{
  "num_attention_heads": 3,
  "attn_scale": 0.125,
  "init_std_qkv": 0.0361,
  "lr_mult_up": 0.753
}
MLP neurons of a small language model. Each row is named by its layer, matrix (gate and up: input weights) and neuron, and shows model dimensions 32-159. Each number is 128 + 24 x the weight over its row's rms, rounded and kept within 0 to 255. Numbers have three digits each. A neuron's up and down rows have the sign that makes its largest values positive.
After each neuron's rows, "fires on" lists the tokens most often at its 100 highest values on Wikipedia text that the model never trained on.

L8.gate42:114100112136104089131084107111106146135144114115133152107125143162125105111102129110142157142136128131130169120143116105116106101123121146086171148095125095127136129100165120127110095117175151165080147142105133117151103171126135134139136138134154112173104116107121106124108140165136174119090102153120106150165171165132116108113094071163161175135077103156118141170159151130141089129102
L8.up42:136127158155135136132179132147145140135135120159126156111148095112130084087149146098077129165102137144091120099118109084135158113090126107143120087119137149150158156144124147113139117142166146166127102145117112144157126117124067119160135129152074128087174132140107133124125130095135171098091120106112113130113087093145132120111119155140088094095111169131123127104147137128134153143093
fires on: " en", "s", " pro", " ex", "l"

L3.gate166:137124118103120162121129126139093087146125142140102132133156155142150109118129096130118160118137106094151145121171131124124138170109122095129130133097110134181139124097146184151202145110092139133109129118139133128136150135166159186092162123153153097140135152112158084091137099153148148143136075131111137159148143149122144132119156139137129154067122122129075137121109117133170132086146
L3.up166:144165144125133162172106109144117133113119142115146151140161095105154164133121155180181105113106123151135137114157127164110106116082118141126100144109103116156118134128143111138151090138198091126155127145112113126151160122140124157146099131120143123138115126141112095123156119131115126119103136099064179113126129148138110150102128146125104154155122151145171127150143190136111109086101
fires on: "O", "S", "A", "ig", "E"

L11.gate62:113153132152125106141106171099120095119121164096103137126156109129090124116146123104161099123148141142145144106143153128112119145094103120106134124125170136125096115128120101093114135078099080100142109174164105121222114156169117151106181146068132116133180113139130115154106117133114127128135128130081101151155117139166091125145087104099084121112138200133127135125142117149115142109115
L11.up62:169146130146165115116079117098129132105142121131139117103116124132147134112147143129164114154134141138133151103122113099118098117102097116130130139172114149130134153129114116129140165104140078157143134091125105118154147155144141145139124135119148158115131170105132123125150096122194094072106147140069127115154138112153150157112189146088108157129169116099133125170148132149115125134187
fires on: " S", " ", " B", " A"

L11.gate487:117132118126113126116091195127144102114123108147088158150157132158144116099125128106146159145136124112111122149096101162139136098138169109141141161132146118174113147137105111097095142127169095099161109141136153146136110148155126084130145154102127106117137133140139097121098168184130161100156147134099130119134141134125127130113126131118146145157083130130124157155101126120143099126090
L11.up487:091118122116114117130112110105140105105139100144103173107154111129139097136118086120142100125082143108136159147112124128102143117112182105176175098126138146159132173155127130097101115126188112068137096141110102131098108148131126118162161098139121090123126142131147118136097153133121096145111142104130130136139124116096148145080133147136151136093115151088094151170132167133096117112108
fires on: " \"", "c", "s"

L4.gate425:170149139130149112118145148150131073131108152100123118137169046135137084114133117113139116169153116121154164156099099116127128165150116140145121093174129132116087165081116115082157130132153103113113144086138138134119134153096099123119077111158159087124126103146119116141131128122105169125088133131114113058129115134143147132147105119146102116078095109134150104157115125128127125124124
L4.up425:105160149145127060139122110145136188100111125143104154128144103127101111131137075158101163113142119129113145107111166089178170127127128113164117118174100132171133112106101165169110131101114089105136161126128171083169135150162092102107093129148123131121147133078122191151120114144148131148078102116082149123117147114157136094111149158123090159127154122132121145100138154144150138160132
fires on: "od", " of", "ud", " l", "u", " Hu"

L12.gate357:126111146098167163122137131157122114159146127138158139162127105154112131097141159147102152117103156111124098149129125153165142164078132152102101108159119139089123200126130116135136148148144170074152125117128149142123136114126126156124146122091128077143130160152156101115139139127087121145150154091135159187124127133131143170130120127092134149097118169120082148177112117118170121147162
L12.up357:130136123109152161129121135121131139180123148117103090124110093104139139112139144101158089136084149173156061138165159109086178088064116189101124150134160137135122151115137120161128144115124090121105140154102110105152126085132118132125133156133124149131149162156138118129116169084158123174140123095153106189113167138163123144127116118134149135109092139120152113122130115153128168124126
fires on: " n", " was", " trad", " is", " S", " R"

L10.gate79:087143122109111160179143118139164086091085150123117169128124104111144066115074117151139122115184110087148110116151121111150103100149129141101142083149120130111149131165098162140094141152131145117116139116095149142092124190106127133127109125152108138141120160126121135112122107175149092110103166128144147091113127061114115093130167140077106159118079126108118130137111149118145124126134
L10.up79:148170109106148121116125136104149131158142167137121153137158158159130154147121114107165111148115162140108067140127160130140091152080115128102125112175144132118169107100086123121130082148158133105140123148129153141091166185093136127108142094134167127140130116178111144126103101106104157133098135120117110088145119127170175139127137144131129120131158136128142121144142130155118151093105
fires on: " with", " by", ",", " against"

L13.gate440:101132096128102147089118128103105120147139135108180155150089144158144151129117121118163105104132136113157125122157120097113131144152125130193130139153152096132131124122146112130111090168095147147120100126137111135091120153129118135144074182103124132113126163139153108137164143170083154116161091131090146151102148139128151109090080157103146110124119109108176137132126140118135159078132
L13.up440:113102083128099153084123138129118119139129142091163136152091187091099106151125171110145165092132175109173165131107152131091171158164139114104139141098118161133088099106086108091122112081125129124116103135107173098150131095112129144160089144142127106171132130174156110146114138131103107154110157125096155155114112144133144133134092148138139143078118106158131097146121108089153151140117
fires on: " M", "ar", "C", " m", "r", "al"

L11.gate488:137141176149132113143127157128176098101141119142099121148116113119134142130148150145112115114122138124162114101145125124117120112132094128129122134118127163125094162112140155137129146148120128122127070095139213095141124133128097109089111117129151113141172142124108148121092103127109126180125188156115144101140161138121106130090134088143103165133098126168117140169147095112140116144113
L11.up488:143155151108146138161142074110129094075123138130160113159112171097152144108154154140152105102139099127133124107143148180151128113132092088133140138131103092143136171117137144135108139095136096131107138107118114115084144161128131141145140124137141124111170147079131126147090124170102125165112107139076106129167172162129113148085128118118124129099121134155114139132115132103148143117138
fires on: ",", "."

L11.gate8:171091116119170102138162142120082134141134117105124108114084145137097151144120132093142141115131167135166088122112113155136121126114121167131111146131110104116122168125165091158150096117128096124113133128127117171161159135151170132130088178125125153096092172130102112147140125140038130164141099158120172180114116145107092106153123146123144155120083148175131120115133096103131151132130
L11.up8:149115097145105124107164146138102144148142129138147105140072114105117175128121122131152102106128162142163106147075149139135091117165144128184150108119090088126132088112150123093098131147125119145129132131068167180120129103145131150108134163119083164157118144120101098143131126136140168144100101157178165122154123126110117154111103100166088129110080068154156102121133140108133128117146
fires on: "al", " -", " –", " the", "r", "ul"

L7.gate410:100139120131108136124165176090106190136086115099139118106104130119101101086111153112124100108119093116125113165179108131128159112126157137141110126093096116126148146167156102144139160086103094144149148122139098125135138125132103122143141178153084138134112127132122146111173090167075115123094102107122149151093114116128072168125121123122141130117117088153174103112106136103146117121156
L7.up410:145110140125133147165154141111150117152145127129126103121140103102134110149095096097117132102119157119125112139151136082140142118130122142150118143097140113107123154187106084105121153148120129113121199113116118170155153082147127100117084119170092159135087095109115151127131135122144126150164133127132144119081090095123076177132099169099123185096094127109118111146149131121089149091128
fires on: "ig", " trans", "and", "ensive", " arch"

L13.gate395:128158117166101095114110107081101161139130156134153134129142101143116124096095081144138154092168148145093131156154128152133147144138133129133136148163109142124110111126101088096125126151115101103128111110134082123135138098137135140103158101116114095146173164096042110136127135136141138173118120150136122167150131137196116167128133160122080107147147166113139139166187130122123124125170
L13.up395:112119117175158113136103109133137127116080120165114133144101065158122163160120092121101104117170139084101130143171099090089116126139137138148120149145144132129113119089124077140118148144136108127138127103140109166140169128104083137152148124149115162156111135138118082159122093141103156191108117098053139122153120123126098145141161139132114100076124148100100136187123102146129159112121
fires on: " B"

L6.gate297:166137139069156148148100119149130106129100121112121085156135122133132136097106169156140126134089106114113133078112101109099123099124150171119131115121101139119128130116138082106126127153130120125127125073127131122162138094133120116107111115089130131116147151117170128123139102199116098138110153139085165106116167143143135127167133157100087162155132104156121132132128139095093146158156
L6.up297:120132097068134181126116140149148127118104208148128125146169098095127103116107118141106147134123143160137141123164107119129135144172100146124107096095127096136176130102150135117128168122106116098131136130116132147146132134143080159134138140134105156112111186204099114178056100154155138142123156115123130141116085135137147127138101150094133100144137135150128144138127170104136121162137
fires on: " at", " to", " for", " qu", " Qu", " with"

L12.gate172:102109135113164170141132104069108149139119139135150160096124109150132157179129124156172109147172137106161115105166092124122162120101096122115142121134116125128110122133118154095134156138140154104157099114173142164144083089142100135151173143145134125115143155151169103126110129093093102142167140127121149155127152124147134159127123143131141169093152139142113154123119099154126154170120
L12.up172:097142096110145129134106129127129107135106107101113107158136127121132149122158148176141137142147131168180124086156121155094119094098142149112163145086121153118123135111096081125142143127134174128140111139159082140129105164150126119142112095094141115084146139129155093141122121111122102165124123149092150122128112103118132142152111127116148107068161157103125121082138125137121158180096
fires on: " R", " S"

L8.gate53:118157133111125112125133140138126104098100125141097087102120127126151120124134142132098130134147107091128100095125123141165094077175136148125152101132119109136111123134124115109149147140103087182075115113124105141126154169119136136113165159135161134099128125179166105164145146129108123165163183060123153133118157108121127145117123148136161118107157143156135123078144113145128132182147
L8.up53:102112089110101137113141158142141126131121127153118093187192123133104112104115110116110135129153146105120144067171133085139111128158100108170143131153145135142113123119107121114130147120159096109111124093103135124185144131135116118143136127124127102116108134137158108102132097125141124131159125129108140117108127093104125138094146144121152062132143096156191112170051110137117139148168
fires on: " by", " of", ":", " at", " with"

L10.gate418:189158101156140087110144139105085112137176157080107094121124077136145130118098128151136099094167166117124094142123099104136146147098118093117152150137090122155119150141130100135130170122121104117137098077125184103118130125112121170099122129144144087079141134142123134150130136095114068111090157114159153178163126115144118151117119085150125132108138113150119166147118114111151114152154
L10.up418:122162116145142129123154161112123149171159138099132093143150076143156154131130168158150175150142140132096114141146119087144097113131132056130145156110139090134130129150135130116164112087154143095146145067117108160114084088099124149114110129125149126095134093139112133123106142120128124079099132152146098182134157150158080110113118102129151151117130121116151152135108136144140117153144
fires on: " r", ":", " R", ","

L4.gate452:149111113107092136066168089145132130131114091121144144097097127123082159126086161142121108138113080127147148130125102102118143166151111144120097131153125091122093161129126141133156142086146117174116097106118180147130112110151099121131141119152136141129109103159102121123091148173151087141121102177099165125126146130106157152152132156157103114111103079124162141127125146098093139123125
L4.up452:117104113132090128123132114144116145113134138132131134127141142143065161099121121168138156173095154100140133090094128122163137136120106112109128132120167125161107174191130156101129131120133093124097107141129143079119122096156117127138102138105144152119106126148124137093152147127140134106132124092116154118137139163141201083166178167094086122105122130107119126132127143115087119129173
fires on: " took", " get", "akes", " take", "ive", "aking"

L10.gate417:071129158082130153178118141104136136148151150112102144145071097114169159151105119121129152122151135117126119107167112187151145129104089099107105102120085103068146131097098132137153144142111096113151108103094125155176129098077121103097139143127142121105118132089134152130119086193105091115121154114101141167123121099110166123150135152108111139112155113119139143138118102093120127124123
L10.up417:102107136110149123115135110083172127112111138146132113147132114148097158119138113147095114152141135143100127119133124135130144132160129075075127113116127169065154098114114113131125154175156113101108106118119091131120121141112156131144138115161172135127157158123127134137133106120101107061134092130157130142137113193119134134164121117117105139104137126151132124160162165169172143077133
fires on: ",", "om"

L14.gate299:110180156108142131109151141098172146086159150141127156141156134113177136136099095147140134136142123167130124137105115151095078133161098135117131155140135147133175088148151096127142129098137105086116109141151122143198127135167112104098181145143170125113120164138101150118136130140135082164111115135146103148143153165114118122145127156102124135092112140182119077143112127082097112168124
L14.up299:118140142110116145093110149107189131149181114141102124091177091128131132136117121173151083151147099135116087158110136126143134120122115115099107114124133152130182098120111159111162122116152126101149115075166145135126139115101113117154139135139106104120154107112104168105152115137168138133118130129164133145113102156159137116082165130118093177136110123182126146130137156105144158108192
fires on: ",", " the", " by", " ("

L4.gate384:146131162124125108136147106098141161131174153112076145143110133081154133139085127103070099099156106122130149105103109125122081108120105086105157106116136173094125146138116085130108140160180100129154123134161134146116105113140128190151146111139137101118122128131180101119139115081129145122150105103129103118156129088115130101130106106155133145142119167118185080132119126091117128165144
L4.up384:126134114091141132134080123121110121126135137149116102083131147105154143135128150112118132126104153145133135158091107114077077098161110139131131130111117133132137137118099155139126115123152134130121107111150113101099105102113120115113127135166146140101096107109123110101129096087109119155128116152183095164131144124113092138137101126193132121092136171113103168131106129117166148190134
fires on: ":", "on", " son"

L13.gate363:121142182098140136135088103121096104120118152163121108117128099103153127108160124130142129137162101116130098116175154145118149145123106095112130090096082120146150154090148142142126175124128108167146147124163141127165111135129147065105136081131146136155146172102101158134093097171128126128127137172114108134121168152163113092131080123091125112099114157121091119130074122096065113100138
L13.up363:172171129106143125084124107131127099097140121111101137129096135090115158130132087156152114155183144105166149084149147098153130114084092134105142134088098099131166133105155146130119128113108120141154152124148105181139111167164109094133143101121128142144134120117092162110133158088112176158141159162085088162172129175143085153142110102117094138116119146126169158124103073148107130120156
fires on: ","